config.toml
n_layer = 14
norm = "rmsnorm"
rope_fraction = 1.0
qk_norm = false
init_std_qkv = 0.0153
init_std_down = 0.0
lr = 0.00937
lr_head = 0.0048
final_lr_fraction = 0.0
batch_tokens = 131072
train_tokens = 902600000
MLP neurons of a small language model. Each row is named by its layer, matrix (gate and up: input weights) and neuron, and shows model dimensions 304-495. Each number is 128 + 32 x the weight over its row's rms, rounded and kept within 0 to 255. Numbers have three digits each. A neuron's up and down rows have the sign that makes its largest values positive.
Before each neuron's rows, "fires in" lists the words (lower case) most often at its 100 highest values on Wikipedia text that the model never trained on. A number after a token or word is its count.

fires in: "a" 38, "there" 12
L9.gate1674:166136130081163174145072086135116091110126115092096095091144120113029109165136143108150137157103117075124153050147115160151145131098092111174184160119156130113147068126063147116119155109126085165139104141128138112095168104072167132150157131086125111118122198137158054073079092212046123083160127171139139117133124122126151142145093110172145093138154092158119118085111134171163199113108070084104123137105148112062087113130104099076164122139145116160059139079166102139114188215144083127144129103100121134130145161151096096173129072111129133171127088208149075130144113154098092145
L9.up1674:136140126154082141141132108114128097153119118152135067085108170116077103113141110102167190115120154086086114128134133171140134059124166125068087140130120158116182178076109114078151084112094136133133209112191133170180143127149085060140137158155156085139105086093132091134127153173084065079123165159108148108072115125118137123158129116137136170076110135095140140089099139092109138112143121178147145148183215146126150162173098126159132073158114086144123127076146136204075137177133154176188166091064115227078107137113139106088157115126117099096084154130103148125115122106092159128

fires in: "was" 50, "peacock" 4, "were" 4, "shafilea" 4
L9.gate1183:096145095097104078158170089096176119144145121105169141156151186131143149077121110137166144112124125153144140132122134135146063158191087083137149102198134095097157167131173113135102111127081094109116135160129126108128111161097127128117124155125084109097098079142173142083093142163097171180083100149132176092125112168171104189126093135090089042133051152078127105129095166053117107122138093126119128164117104066219091125193164157118048137173133113196118133104074148170168163144144130119131101082150095147192146155106102140134096067167176151189149109108130116158150169102142114140
L9.up1183:123057062130127102114100120155120081158123156094146124154126112138080156080157077093108064107095095144138130128125190159170021177123144004164134101127081080103126081207159130109122123166131097068152118143177119119184105091143095100144087138060111164099134105192114113095131106169144105127122153126136160101154103137154156160176136152151135120117088139147110129141146166114144055099113082137133083150127124100104150149121075108124134131146074105121154164182151124120161111118144163077119175152128120143143141175058098167131141062139133136094139131132117173158176130103124117077

fires in: "with" 16, "received" 15, "for" 8, "against" 8, "get" 7
L3.gate1589:090089165134145140069156118071105133129151153128168160168121132155092130104076132109108101106108144156117139114098096122166186169174149121146110120074091126136150093116132150136066106151086165148167068072148202113133119145148155091081175154110162106090114208165092139133059076098119123166066142144172148085056105080098184101149134126135146139172214085074063122144156201129072167134080093099131139089154067047135161123130172167105144091115156118139110104123105137138098153159169085140104148175137122154120128135126111097153046167072168078117123115141194144160174155160102131165
L3.up1589:140127127143193145107078055139136153114112142199166167109129090092111093134077091124145086120111144083156144130098138197102111149161092161163149131092127080101071164172091116058176133141184114186138193108126119108160124176155129104143099178196166195146135125109182188168144164095153160139146161123118087103135103099149089148137114193126115098107117138089124152086126076061045108158109107122102067117167152242155126097110138105098095111164075094120111143148097142122129118131101138104146158145124071153175136127076110143185072132104098100088109098171153095087107081111101091167

fires in: "there" 45, "of" 17, "here" 6
L7.gate130:115127136129142123093097094189134179163095121092091096131105105150103092124094163051114139122143102156128135081158125059116187137136125163094166122104095142133105103194064152156158138118134047127176128120154110100192181131100116096100129156120117063155140134139119127116119126092079176123116100060100165091151118171183077100139152123108105167084109190106106192073127088122155138149120166127131109150126103124085140164118079156125194107133123165109142068145141073148157153140132141148163155205139074148124179120182131177132094144125138083170147142155128120132188116117124159133
L7.up130:134110107099135113101093102095078209163155099134098128117154079127054112116165092105108067078123125151113077115142052117123149134105124124090145194113147119180112103128092140070132144129133087101176113187127128138117234100128109136128167150125170138119120072118174109129130154087091133077158078077130174125162121096132118062158198158157089142113162181109161200149149147128145140083157120122185139161167110139080135188131070116181160129128151120113110095137218090124149183071107128161181128144111121130126197105137130139118152093129151100156190164134140127158100181132125174141

fires in: "of" 70, "as" 15, "by" 6
L9.gate181:175113119156157171137231147166107109138122173127179094128109146109160128119151147150090107131064127184126167124125134115147145167208099155145123152154100128178127117101114139108124125073181199108132140104120130145198114143157094123060119083121124176127142119111149090115150151153110110145119119114169164092113111099120067163127145137147177158106096168097169100165128112121065134142118058128081179146134091124130136111145149180098096154111133125158206063131110155197063143081096102168198149107096163132124172131109136117112147177112115118131150103124119164180126117121071101128
L9.up181:153118060196154153138080139119144126115124106109188133151102149123168155047170119156111078119096152091135105104133159111106102156213137184104183142103061079141121090134139171115167139127112105127103131091097143100164141094153082082107133132150181188111155163198153109171048102125121153211095063071133108142148097098102120096153140139146167113141100110059126094141106136156159126147094181140088172188096111096160106114149116166138155113124175127116160110111128132105118082178150092129156127160190153132110235116154114167058183154162150157152113104135114161093133115077108130103

fires in: "grumman" 46, "nitrogen" 4
L3.gate1077:154105156091117097119159178157159128160154148129132098095130140140114087101183129087153110144111141118139119098190099038101148165146132131114169153183093159118184137125113152132103067150145168163104132193149143091086129145106107131098086155150154159154198141111174071094089026115143086090104111105110118125111124118115099138101151138132120110117178123084142119188150118095151109120081139117105102163089171079170140100059156132140116206174151128161165137142165145101121178089093113130106156145149107098131068150132089099149084119169133087117139083120095116097147095100168190124
L3.up1077:146137150052158106128145137189148151131192157148116133116130151114129175123182129069136140136090157137114112068185111046102129144143121106111161108175122122147167103081116195161135068175114132121118124141158155117108118136150141072066081141137159177125185193138170074130118083117135051075135127153109132110131140135093096161059156121113101115111178124119092100202130177089131132153084132108106131166118234150135137130057214121147111182185136152093123113176077152145099126126106105120123152130159135149146117087122143059152125116138113075150165105145145146114173126149175165121

fires in: "the" 28, "as" 14, "and" 7, "appointed" 5
L9.gate548:111143105133151196213133164100074103056075132093120111110174095079091121085146121142155108103141188125100157186103222198126127147122137153081135169105156145161121074204086091063148147106178084159107103169142110160137150135161114100117180138090150125151148065125103103163075127152101141099166123146085092105129105175140144150128176168127146112140147166121072196139117171089173170146133148105107095117154116108120135142175066209128169139148127131097208147109118127107073141116124161124193149122173089138139138159206127139137110141100078076112104095144195148088164155112156128189
L9.up548:115154144169173115135112171173093114162168111097094124166117231119162087131152127108155092120052125124100062102175158129087155151119112134127157157138086122140148189131133139168106060105143163136146166110064090213112156092190189184134121135170113143169145135147110119163162132118161172064144081120101154138145106126172143110112102120135172138167110170139149109114135113071112122179106112126150173167056104127185112133105174104130126196138091117125123161141140125166107141151123176188178133090136029074089101165100134110123132085123113133062075108049142133119080153119134114143

fires in: "for" 18, "as" 16, "where" 6, "which" 6, "along" 5, "to" 5
L7.gate310:192114133130160096123109115180132076111171163117108143133158167175159147139099152100177121105079139136135165123129179088142135137100120106183108139107151197078153097119118071158127078160129113150155062145088113076114163120137114162092126078105088168106186130151127114099108099142111155129148187163139172111101133133127130092114093192153171134150140107122207122177172096165127134122147114104107131180141075132140060105123141218155115135125156182137157082145199098127163122089142145132162097098158115105090158133114127084103132086115111149065105074164151214088139142161142069097
L7.up310:100070163121094135141120086155121160111125158165100151132177173137142088093146089137111145126126139104111135063138088123107144101097170111132109154151112157107109113178155103065069068135161154172111153163114095143146096136157115093120148115066134089130144167148135165145178137096128110079132131058111100157126149094158134167120147135132129139134146138069119110158157134214121150134194196168119095172111183129149096133129132074128116133143122083092152129186110149168111072111079132120183170133095109099131152079142154201100123127140123137126076134122102114111072137141134074094

fires in: "the" 57, "as" 8
L3.gate486:090119169138122178139143096131122156079152117090111160126074137144088094120175122144086113146099163084093137065159088102179172099145048128093106118089127081123118173149146170076144092162051093082152130099115207197175091134146157173124083130137142132120138126161153154067118130070148140139158149108117116214155092084145096126170139113119161098118140162102105097099141159104116114098135116111168131161117148156158111126175195122119147104155072125111142084079133171147082144108134116154141157128127149129176136100154140116072193122073173104111103126149139141163045124190169099135
L3.up486:076079107097161142154145122110096195072117106154182123058041162125153156112209117134101132127128110130156149128120102125125128164173101127120127184112126143106133126149180082135133101121114089173176061148091184144113119099143114196142051104117156139109153106183145085131158146112128094088111190164134137161186166101141101120122147139134121133113073146104110073160161097121164117091164096159104088151149174061149096105124137126133123101187110160103134150174120102139090179121112140178136146068077114178132092150108123135112129142077178129123125098129110122151092096211087055085

fires in: "to" 72, "for" 11, "and" 8
L9.gate786:135076121076151175136125113122142113104161173173125167188095088112146184118165128123182150095131114141117145088076110099156130149105162125136149115175107150100094070133139126154150079115136165159158090171113138133092179146110179107164103112140188130161199153161164103156119138160131138162101191128121145176148145075145142131155152140112108114142194156135183180101182151166124151136098152171103162162125138080128131136145118118198122126144136109129100174106189141165162131121123123117104105140119166101113154108142128126170122151134126124112117091107170138129153151107094137169
L9.up786:082123163122114108119104130148089103149108140137088154114117133161124156163101156129164180120109141097106150125115133107115117148092136111141112105120107194125182115149091190106138054066058119130149145147153129096108113175185168084110151111115105143180143146154167193150087139189095185116128134211068132130174150105170122155144097127182137113121182123091106177139111148098105135149172147132094131161131140124124133139072069105081123108204118112118081134174160117128116141091163127159126127118147131142160094117106130138125080107080149126129123133083155142057150154136137180126

fires in: "were" 39, "was" 22, "be" 9, "being" 7, "are" 7, "been" 5
L7.gate1236:097128075125130072125143107100167152177094156117158182195084136091083127120148074153095230133131193128128081122074141160091103110134136143181110194126100151141138197110168212153100140138186068171135090168092131117094110142109129084142080107101186121167144095172138161135118173170115156064161123213171175133121079108101098155127169101081108099140089164188101143116170142131132130091140174137122158195134149086125097140158171066118110171156119159160152062117193125114106111091148184130156160117087120120136116103161167138116140117103094102078124176133174141139115096118136098135
L7.up1236:083115123136113069137122118045152156130100148097142158148116175129114160049123060149128148186070113133145121147108143191135112097096123116162172140158108145095119171081098209164141123113179085068112150219116151173162140100117128091161084107093106109114173103140137130094146137110059121141129154174160155111112136144103089123150120046146081187072140146113101131099154136104101118068164092135123119113165129094069080178167113121140120166139123145175127090136108162105130115136110106090158137094106076127107145119114145144088100188152101139052138170107188116153154080073109141123

fires in: "was" 41, "is" 23, "be" 6, "been" 6, "came" 5
L7.gate1646:118123115097171127126130124109139094088119134119182088118133154125118104123147099155121117145099116144059131158108161122177123101133149197070100097084111181102097177169082194099202104149126096036173163104148080149186110158116117120114122127099143084110119127080127103132070133153078113101142126133103123148153099088165106115143180107154130129116137149165138110124166131145182106120076142156141169136119164098150072143099067103117137126111099170118124126125113127061149156165180107140167093109128219170103087155169122176161115134103139140196074127176121131166149138110143145167
L7.up1646:110179097154203052154062078080109137105147156181137182202146089106120124092100094141126167153131191178086145169159101154107097131165101153120092123172099177105122161111122072152119120093148130143120132167129154122134133142138117126179150094172132132090079110200094114136125124181099126107127062153129146100119103108137116126062090047128106175122145104129136086123123116074088052095170159169133142110143098137089150129165055106124110155095112098086118171103087115059099107081106128125080113076109161096204134138112138192159121208149138159097152105082167142143090161133127061135

fires in: "of" 21, "is" 17, "was" 7, "are" 7, "were" 4
L7.gate1574:135121059106116114169132148147137130116066123134105157111152107172125096166167135174120198103156180116095124138053153155073162110121103151120106171108088167108092094180122138135092141172140099110070121153129109105075162148128109112144158149111156054072063161100088130132104139156136114096158090145107119106119081146119105133105162156159146109156091112130192108182131171194163119115128141056150156168183137118178139128069165152121119232130172187173154100166113142111130107125107128112149113116159189116135137109136152172111126143130110143151108124136080116109135097153130124113
L7.up1574:120116084136189113115137081179177124189129119113115152120162113136124114116165144127149123156109171171112108086113132127062172139160155143110148135124114151128092106118107168112169076129079145098095118107113111121126188132114051104120139110134138145102094152128146150168139162154112103130156086156139145130127091120096097082083097162109146096104078099109121104122107152177146096076154113056152109208169127119131161130112117134168131188138167104096169112211114149120116060113090136128124131119171141086118148141170128126127086181141114121173130133126058121121132131137110129159

fires in: "the" 88
L9.gate1592:122114098146071117207118101107102070125125144166110051169092080147113128074161098089143127122142110142151094090174172153130107117080130113184096097123132167142142116169115126124101151108109068104143164151110136144186145139155086116130121142108141107109120140179151075074092088113101194062146121114069113075182135178093124126080157122147133165164057093162156150071168095143132118057111072103118108094108143123083117135092086136143088115109124140065127144132129068118134153109157106131094108108145114131126048109180120120039187141087161152140175103101161095129129165112168134179
L9.up1592:066105140166163128132104088154107089117114151162130168079138204070107133124127120083196118117117065152050093090119152171130114103108119118106058201144094194066121136138115219129188111085076084164162086121094104124140124146067162150172065115159097100146148201213140100085061149090072152093151137150123126211127105080150152116132137144141145151066109173151111114146117137174113158160140098162081129183120217142133110138164145162146155108173134183144111146151134098163103062151153144097067093071096097179111130174087162103082146107067115178133116105138126089081163114080056114130

fires in: "be" 31, "to" 7, "able" 6, "bearing" 5, "begin" 5
L9.gate687:098148153116101169143132141084111114156078096138099112100150093116173112118166147121107181085108128165145157090091136092093180156053137149140125137165095125078144127177149112115181124070064131136057138125119164082207137133154126114138156095180097134122121112152138152148155095141150146125086130161097114104094137105123179183114200122126114145138112106123128133143150086111083139165101175128118119076126130204126106145148111073126149147155159052125122106142148111139147152117109127124118108143106074074142081112171157149201126110129113102114146108090144145081141155189116113153
L9.up687:150195192078140083111122137189118116161107116112121173120160105171105130123117101099090121137137114131112117124120174101160090133052141056118132156119100138108080120114086106092146135094112116132124152142061183168147101176101124075099130122121154105124174089139111119156147186154079122105101105138121160171110133159150128118112181162132116115186123120167156115120144128133155105155143123137077124138143153117175151183095151033123085102140143190126091091116147118158092126167121119144097098092112111088146107182142164103175169123074150078131166125122129124130194210138189181122